Part of a small language model's weights.
Architecture: rotary positions, no biases in attention or MLP, capped logits.
Training: 276M tokens, 8423 steps.
MLP neurons of a small language model. Each row is named by its layer, matrix (up: input weights; down: output weights) and neuron, and shows model dimensions 32-95. Each number is 50 + 12 x the weight over its row's rms, rounded and kept within 0 to 99.
Before each neuron's rows, "fires in" lists the words (lower case) most often at its 100 highest values on Wikipedia text that the model never trained on. A number after a token or word is its count.

fires in: "all" 25, "to" 19, "most" 12, "with" 8, "some" 8, "despite" 6
L2.up1488:37 57 45 58 34 51 56 45 59 46 35 54 53 25 29 61 56 53 31 45 31 55 72 46 60 49 41 42 52 62 42 58 56 67 71 59 41 27 48 42 59 34 57 67 59 44 36 34 27 40 50 45 51 38 64 49 46 58 47 50 41 33 66 62
L2.down1488:45 63 74 50 44 33 36 37 48 55 36 73 44 41 37 56 46 59 58 35 71 39 49 59 57 46 39 66 43 66 48 52 60 67 50 47 36 60 63 40 32 48 51 49 58 47 36 62 58 52 71 41 75 62 71 49 49 58 61 37 37 57 77 31

fires in: "of" 56, "when" 19, "under" 12
L2.up1012:39 49 53 57 69 52 55 49 41 60 60 61 49 53 73 71 72 45 60 43 51 46 66 75 42 64 53 40 50 50 48 25 52 41 47 57 37 56 08 28 61 52 50 51 44 77 62 44 26 33 38 53 53 56 46 47 54 67 48 56 38 50 44 50
L2.down1012:42 38 66 45 64 55 56 54 25 36 54 44 66 43 28 55 40 63 50 53 48 30 59 53 48 52 41 54 37 48 38 34 55 42 51 57 49 55 36 67 48 54 42 63 57 42 53 57 29 40 26 50 53 47 41 68 50 62 56 79 44 55 61 39

fires in: "is" 17, "has" 15, "and" 13, "he" 12, "she" 7, "a" 7
L7.up193:54 67 66 33 32 53 43 76 59 41 58 43 69 50 51 46 55 62 52 53 43 58 54 41 46 39 43 53 72 76 54 46 55 40 56 57 48 50 70 35 26 63 61 50 56 55 56 61 53 55 48 29 81 38 46 34 40 51 55 34 61 28 64 33
L7.down193:57 43 59 32 65 61 51 67 49 34 44 50 59 62 59 56 47 61 35 54 37 51 59 42 47 61 72 38 50 54 54 51 50 36 63 71 21 48 52 33 36 67 54 47 54 61 52 36 52 58 46 70 59 58 63 61 46 69 44 46 50 46 24 40

fires in: "most" 13, "much" 11, "some" 10, "each" 9, "about" 5, "population" 5
L2.up777:59 39 83 53 18 31 52 64 49 51 30 48 43 51 32 44 53 40 50 24 48 28 53 32 56 30 36 31 63 57 63 45 74 65 68 63 43 41 44 37 63 56 52 50 61 41 37 51 38 34 55 43 40 71 57 41 53 65 36 43 32 62 53 34
L2.down777:75 42 64 65 74 49 34 43 50 37 45 42 32 34 42 45 56 38 54 20 53 47 67 49 58 18 70 69 33 61 59 36 42 48 36 66 26 52 57 46 43 49 53 72 42 55 48 46 48 32 50 43 44 68 53 43 33 57 58 57 72 31 74 46

fires in: "to" 25, "of" 16, "from" 16, "the" 11, "in" 11, "leaving" 6
L2.up373:17 44 73 52 36 52 45 61 41 70 39 42 52 48 37 38 55 35 28 40 59 38 70 43 52 52 36 48 44 64 27 54 54 23 58 36 43 52 34 35 61 47 70 36 46 50 63 60 41 39 52 46 37 65 60 65 53 46 48 42 47 86 66 27
L2.down373:75 42 48 56 43 46 34 45 50 30 56 34 51 49 64 41 31 51 59 56 30 57 49 35 53 48 44 32 47 34 50 54 69 44 41 58 39 61 77 61 31 52 56 57 38 46 54 24 56 38 54 45 48 50 46 68 45 65 41 45 38 51 59 26

fires in: "into" 24, "in" 23, "out" 6, "entered" 4
L7.up1151:28 30 54 53 62 63 44 51 35 54 51 63 52 53 45 51 39 53 36 36 46 59 63 64 56 57 64 49 50 60 56 58 43 46 40 59 45 41 42 43 51 48 48 60 47 31 58 49 50 56 56 34 79 49 60 65 48 46 49 24 82 63 74 51
L7.down1151:44 43 45 39 26 51 39 40 56 38 59 44 42 39 54 66 28 67 47 40 36 51 43 68 54 48 48 59 45 22 29 54 55 47 46 31 38 68 31 77 43 66 57 56 45 46 26 34 51 36 48 76 57 57 39 36 46 46 35 47 58 52 48 42

fires in: "in" 78, "of" 16
L2.up1188:31 40 41 47 46 69 32 50 54 75 42 40 43 68 41 51 44 37 56 47 62 60 44 45 33 48 64 47 44 51 38 62 42 66 53 68 65 61 35 45 60 45 54 55 46 71 59 52 44 46 54 41 46 54 60 69 42 33 45 36 72 72 64 65
L2.down1188:79 52 38 50 31 53 47 59 30 60 79 51 44 59 48 51 40 68 54 52 30 63 59 52 33 56 25 35 49 26 59 49 47 47 45 33 71 54 58 38 59 58 59 26 55 48 42 25 58 65 42 35 53 54 35 41 59 57 50 49 10 53 39 31

fires in: "in" 47, "of" 30, "downtown" 4
L5.up1424:14 53 29 25 51 46 40 35 69 53 48 34 44 50 66 45 44 32 66 46 49 37 57 14 45 67 58 34 67 67 72 51 52 52 56 55 74 44 50 42 36 50 48 21 21 36 77 53 55 57 48 34 36 57 56 47 72 55 53 36 68 30 44 43
L5.down1424:62 49 35 50 49 50 57 48 50 42 46 31 59 35 43 38 59 38 45 55 54 53 74 52 46 42 36 33 47 46 64 53 50 55 36 52 63 42 57 65 55 42 36 61 65 39 53 38 67 50 65 37 36 64 39 52 54 58 48 51 60 52 43 44

fires in: "it" 35, "episode" 11, "season" 9, "song" 8, "building" 8, "opening" 4
L2.up977:53 54 35 38 24 46 56 53 42 39 57 63 48 45 59 59 48 69 60 55 36 32 37 49 51 49 59 44 53 56 46 56 38 50 68 76 57 51 45 62 47 49 35 55 34 57 57 74 45 62 50 33 52 36 56 64 53 63 48 45 64 47 35 50
L2.down977:59 62 57 64 71 44 45 50 62 60 48 62 52 65 45 63 47 41 56 48 36 47 62 34 31 51 43 65 40 40 42 55 61 48 60 58 36 68 76 70 49 70 75 55 56 40 58 32 55 50 43 47 48 51 41 77 56 34 29 58 39 48 62 46

fires in: "when" 68, "father" 10, "if" 5
L5.up1023:25 56 45 62 55 46 53 39 44 58 33 29 63 45 63 43 43 65 50 40 59 42 61 74 40 32 49 51 37 52 32 40 61 45 54 66 58 65 44 51 54 38 51 44 36 46 33 70 49 17 28 63 43 50 49 52 62 52 36 59 33 57 67 42
L5.down1023:52 51 51 51 23 67 36 52 36 54 57 31 53 53 32 37 53 56 51 50 36 42 46 68 45 26 75 46 39 63 42 47 46 57 44 60 55 64 53 55 29 53 54 67 69 34 33 44 30 50 41 68 38 35 56 77 61 80 30 68 57 52 60 54

fires in: "a" 48, "the" 16, "its" 7, "of" 5
L2.up1385:63 53 43 61 57 37 56 44 48 44 42 53 71 48 64 45 35 44 51 39 64 54 35 16 54 46 36 40 48 37 47 57 47 34 45 41 57 52 53 58 44 38 25 37 66 35 30 49 46 61 63 56 30 57 58 56 52 61 39 56 41 43 66 71
L2.down1385:54 53 57 61 54 56 43 84 48 41 76 33 56 58 39 40 50 31 78 52 65 63 52 56 54 34 54 48 55 50 54 45 49 45 52 66 79 40 71 47 58 34 78 46 36 48 55 57 32 52 64 54 49 37 51 51 54 41 53 65 60 27 73 71

fires in: "and" 59, "won" 12, "scored" 9
L5.up276:37 58 34 32 43 40 42 60 51 57 31 48 37 46 45 30 47 35 22 66 49 49 62 47 38 60 49 42 39 49 40 45 49 59 46 37 57 75 59 48 19 60 48 68 41 50 46 31 59 49 42 63 44 37 60 55 47 53 47 43 40 48 41 61
L5.down276:72 65 52 59 48 39 38 48 32 32 61 70 49 45 90 53 75 41 34 34 53 69 38 63 63 55 61 74 45 34 64 50 40 51 43 76 57 65 64 54 63 67 60 51 48 46 34 48 52 44 64 46 29 38 28 65 49 63 42 53 60 50 46 59

fires in: "most" 23, "once" 11, "date" 9, "half" 5, "face" 5
L5.up823:67 50 63 41 60 62 42 69 42 68 43 40 65 56 49 75 62 58 70 46 50 42 62 67 55 36 57 59 56 53 41 52 44 67 68 71 61 57 54 49 33 64 40 52 58 51 37 44 48 33 58 50 75 37 49 24 51 57 52 56 48 66 51 37
L5.down823:64 36 58 49 39 40 52 54 46 61 56 50 30 47 40 56 48 64 28 49 47 51 61 62 47 81 56 45 56 54 55 50 45 51 45 57 39 48 62 45 35 33 39 27 54 64 48 39 72 52 68 54 59 66 51 67 40 86 48 46 47 52 64 61

fires in: "he" 40, "his" 20, "before" 8, "this" 5, "after" 5, "she" 4
L7.up1219:46 59 36 36 45 58 42 40 44 55 62 59 56 68 46 26 58 71 61 54 42 44 63 50 34 47 27 49 55 76 61 49 32 55 43 51 58 79 55 34 29 53 50 57 30 46 57 46 40 53 36 34 50 66 51 44 32 26 23 29 54 61 61 40
L7.down1219:57 48 49 49 51 65 48 41 44 58 50 67 56 38 37 44 53 73 62 58 69 50 65 49 62 47 59 59 40 48 49 30 24 69 46 52 46 44 42 49 32 56 41 56 50 54 26 53 52 50 55 44 62 46 48 60 36 44 35 47 40 75 45 56

fires in: "in" 40, "of" 27, "at" 18, "on" 8
L9.up870:35 35 49 46 51 66 37 46 71 55 34 36 41 44 20 55 28 48 79 70 40 54 37 24 51 55 47 34 45 53 68 58 51 55 44 70 64 45 42 50 36 61 39 57 42 46 53 41 46 52 54 60 56 50 51 40 74 49 60 67 49 55 54 54
L9.down870:43 50 51 75 56 47 55 52 43 66 57 45 53 57 49 33 54 31 49 62 59 50 56 42 56 35 29 45 38 56 27 34 50 57 49 42 59 54 39 68 32 49 39 45 59 49 52 25 43 46 52 30 48 47 48 42 40 45 63 38 34 43 45 42

fires in: "s" 17, "his" 16, "number" 16, "their" 7, "its" 7, "the" 6
L7.up503:46 35 54 48 49 17 55 52 52 49 17 60 49 50 60 58 32 53 57 36 69 23 37 44 60 58 53 34 48 58 45 50 43 39 47 54 55 50 38 41 50 50 44 50 62 42 55 48 65 32 51 32 21 77 56 40 62 46 29 42 57 40 62 44
L7.down503:69 40 56 40 53 40 56 47 43 27 70 50 39 50 38 62 68 67 50 43 75 40 31 53 55 48 46 46 53 55 52 53 46 16 53 44 63 39 36 36 63 39 56 44 51 59 56 48 83 44 56 54 47 29 73 48 52 57 45 42 42 57 50 34

fires in: "and" 80, "or" 9, "both" 4
L7.up217:34 59 44 44 38 34 76 54 38 47 34 44 68 46 44 54 55 33 36 40 56 46 61 68 33 70 38 41 66 63 60 61 34 40 43 56 56 39 57 58 60 72 38 66 42 58 45 41 53 42 47 54 48 49 54 53 40 51 59 52 49 53 34 47
L7.down217:64 56 27 39 37 47 37 61 40 46 68 53 60 55 53 49 40 51 44 36 56 44 67 62 60 30 43 38 42 51 59 45 47 23 38 71 58 76 59 75 36 29 39 55 87 27 48 59 55 75 67 39 40 65 36 45 58 43 61 43 65 30 59 74

fires in: "to" 36, "of" 16, "not" 6, "only" 5, "ct" 5, "leave" 4
L2.up840:72 44 37 62 59 69 31 77 63 58 28 37 65 38 50 21 38 48 71 52 50 54 51 50 50 51 58 55 61 33 53 52 69 56 54 41 41 50 56 60 51 39 14 60 35 46 61 43 56 61 44 38 46 38 54 42 41 31 57 47 43 44 34 59
L2.down840:41 45 40 80 56 42 41 42 52 32 55 70 59 55 69 44 57 56 44 42 36 36 45 61 58 41 64 55 39 71 58 42 49 66 37 59 45 57 36 39 43 48 57 55 53 37 47 68 44 55 41 53 49 65 52 61 40 42 37 62 34 60 57 32

fires in: "in" 96
L9.up934:05 52 34 38 45 63 25 53 60 42 57 38 46 74 32 49 46 75 65 32 51 61 32 28 28 45 41 38 76 54 48 42 39 52 42 34 66 44 50 62 47 32 56 39 59 61 55 64 81 61 57 44 59 69 65 63 54 52 62 44 36 41 40 58
L9.down934:50 60 25 50 64 42 44 36 49 65 47 57 60 31 51 59 51 43 18 56 42 51 38 61 39 42 48 55 40 69 41 52 59 44 52 57 50 51 52 35 71 44 70 52 64 25 49 71 66 50 70 52 44 52 32 60 69 47 69 56 39 36 33 45

fires in: "in" 32, "of" 11, "over" 7, "to" 6, "around" 5, "on" 5
L7.up1201:69 45 28 44 55 59 47 45 63 47 46 34 52 40 60 57 55 37 55 41 64 48 48 37 50 43 66 45 62 58 52 48 42 60 51 52 56 63 45 55 65 53 25 38 53 67 60 44 60 60 63 40 40 28 44 51 67 52 54 62 45 51 33 64
L7.down1201:53 43 38 86 45 39 35 45 70 34 76 52 82 79 57 43 45 48 51 33 53 39 38 51 56 45 58 52 29 62 48 47 35 35 38 45 52 40 44 48 45 45 39 51 67 59 33 38 39 39 40 50 52 41 36 53 55 59 63 53 44 50 46 58

fires in: "before" 47, "until" 34, "after" 8, "during" 6
L2.up255:61 55 69 52 56 60 40 38 55 48 72 60 68 48 46 70 47 70 61 63 40 28 45 64 31 46 50 40 44 78 71 48 34 35 29 54 55 59 58 46 25 45 43 53 31 58 43 36 51 49 48 39 46 37 45 41 40 51 42 54 42 47 38 62
L2.down255:33 42 53 61 77 48 51 60 41 36 65 35 42 51 52 69 61 49 53 36 80 43 40 50 59 48 62 55 60 69 23 48 43 48 72 50 62 46 65 33 59 47 49 73 53 70 47 46 48 21 36 47 52 50 42 47 58 39 52 38 53 65 43 54